config = dict(
    num_hidden_layers=9,
    num_key_value_heads=4,
    vocab_size=1134,
    hidden_act='tanh_gelu',
    qk_norm=False,
    bias='all',
    parallel_block=False,
    init='normal',
    optimizer='muon_variant',
    learning_rate=0.008,
    beta1=0.95,
    max_grad_norm=0.5,
    decay_shape='linear',
    doc_mask=False,
    max_steps=8246,
)
MLP neurons of a small language model. Each row is named by its layer, matrix (up: input weights) and neuron, and shows model dimensions 80-175. Each number is 128 + 32 x the weight over its row's rms, rounded and kept within 0 to 255. Numbers have three digits each.
After each neuron's rows, "fires after" lists the tokens most often just before its 100 highest values on Wikipedia text that the model never trained on. A number after a token or word is its count.

L6.up898:110125134163137168138109094062113123148121109083144114132152143160135125132209105169101117090082154163138147172112113175129099126144140084141139120099103048141117097115162141175109093105111113163139102137104109102116104125146150106119168144148082131113138180137115098175157141178081132169
fires after: " g" 15, " G" 13, "-" 10, "f" 9, "ang" 7, "v" 5

L6.up442:097054068108120132131161122181124144160127166172137148157147118181147112136109106129155098117103108147152129124180184123143150102108126104075115147125128142088116095129124083093105122152142092105118075148102156187130131123109099135149109130059177062089124151121097134090101133148148121128
fires after: " p" 18, "iv" 12, " c" 11, " g" 8, " s" 6, "m" 6

L4.up67:083106096113152134147073128127139131144101182143131118110110106179153128118170082118052137068094082116181126037151117185169164129174160136141098159166119112110130129106125185105108217145118122123048123148159135118148140167110086178167188138090174128156135073170123119108142124040147107093
fires after: " " 20, " a" 15, " the" 12, " (" 6, "–" 4, " from" 4

L4.up133:101122132111146077135170092143166169076124152120124144140128113102120120093118099162059175141118138151154094153158111122127083103097166104196130137151154089109088151144193076102121099137117159162203134151076115130140082155097179092129138131157132161119105174138129145102163149079146136119
fires after: " b" 36, "|---" 6, "b" 5, "g" 5, "|---|---" 5

L4.up46:117090088132125048135107106137138057161082145159138110158109123121139144162176126201164183111123144150085142147151131098130148090120106169080090133147145153112146042111116050167110140170114081143131112133100118124120099110118146181118111032162088092095144158106119136076158159138136142161
fires after: " C" 16, " c" 15, "all" 12, "re" 10, " per" 7, "er" 6

L6.up149:134184084111144113128119109085195088143103106157107092130094082145154120155152150124145146107132128122097083137152075096246131125110143105105149161146125096133121139096200175167131129139153139168134103123158137156141140074149103110158096132109130166171091140131200097112130090086118123139
fires after: "p" 12, " off" 11, " inv" 11, "inist" 8, " Comm" 6, " im" 6

L4.up982:152141108123128126130107152133109075241160136147105090153168112116136111167190146084115149108134122120133132107167195104174187148125136149098143112082112140147133135124109176108099058112117091142108174147132148124125180135062138097120155184114191093082160149076162147128087139110177140113
fires after: " M" 21, " the" 15, "," 10, "m" 9, " m" 6, "iss" 4

L6.up942:125095173061128090119121112112147078096092089079138238099134141122075114118152123099162127148137120114107148116123177135136183161199146144132126125207159100108164085148107164138160173084101189117147186145071083102158174129133136177086103131094104146132158113095087089102178090132065166103
fires after: " dec" 12, "," 11, "h" 10, "c" 8, " inc" 7, " per" 6

L4.up88:155110116163149124213115089131107102159119162193109173123120117158182132146082126127098162096103129144125158160166098129184151116109112125107121158101063149045130118073190178154099107094148134149097095145114136135156161083126134189145108088147133132098201105108160113123068151147136105106
fires after: " C" 35, "f" 14, " c" 13, "c" 9, "or" 5, " of" 4

L4.up963:100066206116159159089141149145148136092112161106064092098114152104138129147178067129128122092120136170149122144105121079111125074137125218093124051109132139101144200094144147152074177145147100185122164150082123115144119160099190134092132084161119134112181117123108092158116092158142096064
fires after: " o" 31, " Ad" 14, "al" 6, "c" 6, " O" 5, "le" 5

L4.up341:143119123155179125072121119096158111113163149087126145155149164124164162129153147108176150140105109152169137123092097133182133145127145156112143141107073125174112148155127194104117147114143168082088126172201090156067052155198129069108105105137164154156134138118104110120099087094137141179
fires after: "t" 20, " St" 15, "T" 14, " t" 11

L6.up557:096086144151164134203152148116131124126097131144117138157105042156125112137130134150099088156115141130135070105177030187136164087154168191092164137132173148113133150108136072132135133149198047131144127127130128222133060119132095090148183121143121143073164183159157169080151152163137182122
fires after: " S" 21, " G" 16, " s" 14, "iv" 7, "ur" 5

L6.up300:128158151149138143138151136121102187113174124158083092115114079058137181050159120121109090113177147145116155099095118064128100059113132114166156120109133095173161166134175173140139118044114139186076141069114170134113104104146188165047122159147125130102128106125158127185122145153091122147
fires after: "v" 13, " des" 11, " ind" 10, "f" 9, "es" 6, " res" 5

L4.up962:079032042108167114138117200109191162097141132137168159113184148090133121125147093105122171111146159172184136160109118130122128148116198123126097117201123158129135219182143104122120135173154114113135109090114125167108146120129127074138117134063121163140110085107130066112065096111092053138
fires after: " v" 22, "rom" 8, "f" 7, " J" 7, " V" 5, "om" 5

L4.up809:139140169155079130106096216154123116161119127184110181124114098151139094001118100127085102156095128163135137118063144123088100126205141122118110140104086066172096129148148135138127146175084134141149126155123113113133191150223112151122120143178123167085158134170068091100091124127094154133
fires after: " o" 15, "er" 12, " ent" 8, "r" 6, "i" 5, " ac" 5

L6.up0:135176106124119067150103132149112130153112139091137154133080177116040128117137089098098096143186066086095162171111071146084160078172119149111129124098105128129124136157139128198156143113120139137150139211153117157108168126149145124147170125135142117068137084133106140119079130167115172134
fires after: " an" 19, "or" 14, " Can" 8, " T" 6, " An" 6, "nt" 5

L4.up255:090104116126144157179143142113100056125160086154094217178149209130129068117097104174097133180148131155109126164124139149073095161139126070126074167133079122102134193130119179137128126132148167116101137148138170141106145147092137088143099045115112098122150102131150059082140155104087138033
fires after: " con" 15, " al" 10, " ch" 10, "-" 7, " Th" 5, " wh" 5

L4.up974:112140149161148083138123119125109078228137102057113130137156165065050099086115179146121088164104142127118175161162164088166113141155073076145131129178159108156094110135090100070122138155091126172104175074133137199163129095153127114085042133043083176091111097128081119178161090113128121146
fires after: " comp" 23, "es" 12, " R" 10, " res" 7, " Sp" 6, "cl" 6

L6.up462:104162088124103087119169128094068145127124106192141152125149108115089132191102089094147097085157114123115218088142128114158093121142132124148113083083137139157119117042101126154088139087147147078173160167101086156097120158136070139166107134138156102160112127126128124156072189046086103133
fires after: " per" 15, " p" 13, " cons" 8, " inv" 8, " cont" 6

L4.up466:117133121102124081104106200136137093209150136143159099146139095091131176181156144174143116165166091129081049172161109111124133150161055141115095113107168083185099141084127156108160121105153158136118112134144110099132167106096113147117126129076119154065141140139168104209096165162153141122
fires after: "p" 25, " off" 17, "m" 9, " dist" 8, "ff" 8, " pro" 7

L4.up722:152145172117116135185119114088160180134089113096077078111170109130163121096111110074100146123161199187103143139130152167147094169140177140160094144082102163146145131137134133101130182160111022120135158119087109148140119110171085112136156154111130143138122108153091152090165152090142095154
fires after: " " 29, " f" 21, "-" 14, " n" 11, " (" 7

L4.up972:144134184150145086113155168171117107071064120162152108149141149122164140086142128150160076075130090102106143128108098112109128103139134175146162132105128135167167127113178158080094120100110086155157063086138115163138196140125128115045128132120064091131102184138136185154130072096125146187
fires after: " ar" 20, "r" 14, " Ar" 13, " O" 7, " Or" 6

L4.up754:154114128132100110147164100129127084161162141153100094131072087116118121087087190101180138134057186130106142104145154162162128136166182120114156105111111144073135113154134143125105136128161113159109133082114152151161135152038142086151096073098127132096079122117180130099077087112158094083
fires after: " the" 22, " M" 12, " The" 9, " T" 9, " A" 8, " N" 7

L4.up1021:151168110118136128081125106153142166150154133123182125229126133117138129141170158215092144149155122139091086144140099170181142180128113070194134127198084085142119121133127110123131113144108085044126087089115117172153160156139061014138105164237098149127093132180191140144180085134125078156
fires after: ")" 15, " W" 11, "oun" 9, "\n\n" 7, " w" 7, "w" 5

L4.up142:156095158094169188133100114129119139148169105128134130114138179105155074135087148157077118107119163148130123161145100129182146165164182143034171050167060061154123105054143157179116133124126095132170117112147118141062123133129133119143139145174104104155083186184079162083063143096129108134
fires after: " se" 23, " cons" 15, " re" 11, "id" 8

L4.up585:099118149089093161142109162175154165111120088138152112135059129134053100150103108135137113188124152136182136131154141134120105094122141151102172126207073089129103109096180140088146164139137152128126105160101137168104122184115109121095145138133130119074141137129122154181114169138113087112
fires after: "ill" 19, "0" 12, "v" 10, " m" 8, " act" 6, " The" 5

L6.up158:121124094105098111134086163130022167108110070135127159126188175103095136091116095129072114150076138088099091097129177189148135145116198098107147157124168086128113133156122119102113205160182131142122107148086161167128112078107096124139182132156125131050139150172147110139148157068068154135
fires after: " cont" 22, " inv" 10, " al" 9, "s" 6, " ag" 5

L4.up223:117122110042058096105151139141062130072062153100143107147145150163123120124103155138121129142147076151118125111110048161073145127134059061114077146135111142160133104100109050117118102133159114105152119093148116163127152095143055069139151146140148155096110120136182170171153127127139173167
fires after: " to" 16, "ro" 10, "s" 10, " again" 10, " ar" 9

L4.up333:172142077173157163093115130149098132107100156135100160111163166060162115096126106155101139161110164183119106140106133113113160157160138150139122164070125150124144157137156153106105134154153064102173100107141046154097116042123086090170145087089067182101128134150157116085081065173103131154
fires after: " Ind" 15, " v" 12, " p" 12, " ind" 10, " J" 10, " N" 5

L4.up154:104164142100188091150138134061139135100120127108098153127140105113133117112153114179097131125124106132133122139148135165112118173134132123125112143126154120103124209122121215154165162152127147084132178126131144131125135090177099083110198073151159137127127121113093097112079083209161103132
fires after: " inter" 17, " B" 13, "s" 8, "t" 6, " t" 6

L4.up824:103105159127116094173112146122156151139142118137138146162168111189080176100097118111141145172094125135113144143125065110093148065142188025088127145158183130088181081083134106100086098144172153141128112159126067115143177151085105108143095139115139092130151161149104133137095134109125158197
fires after: "at" 36, "ar" 9, "ac" 5, "im" 4, "ic" 4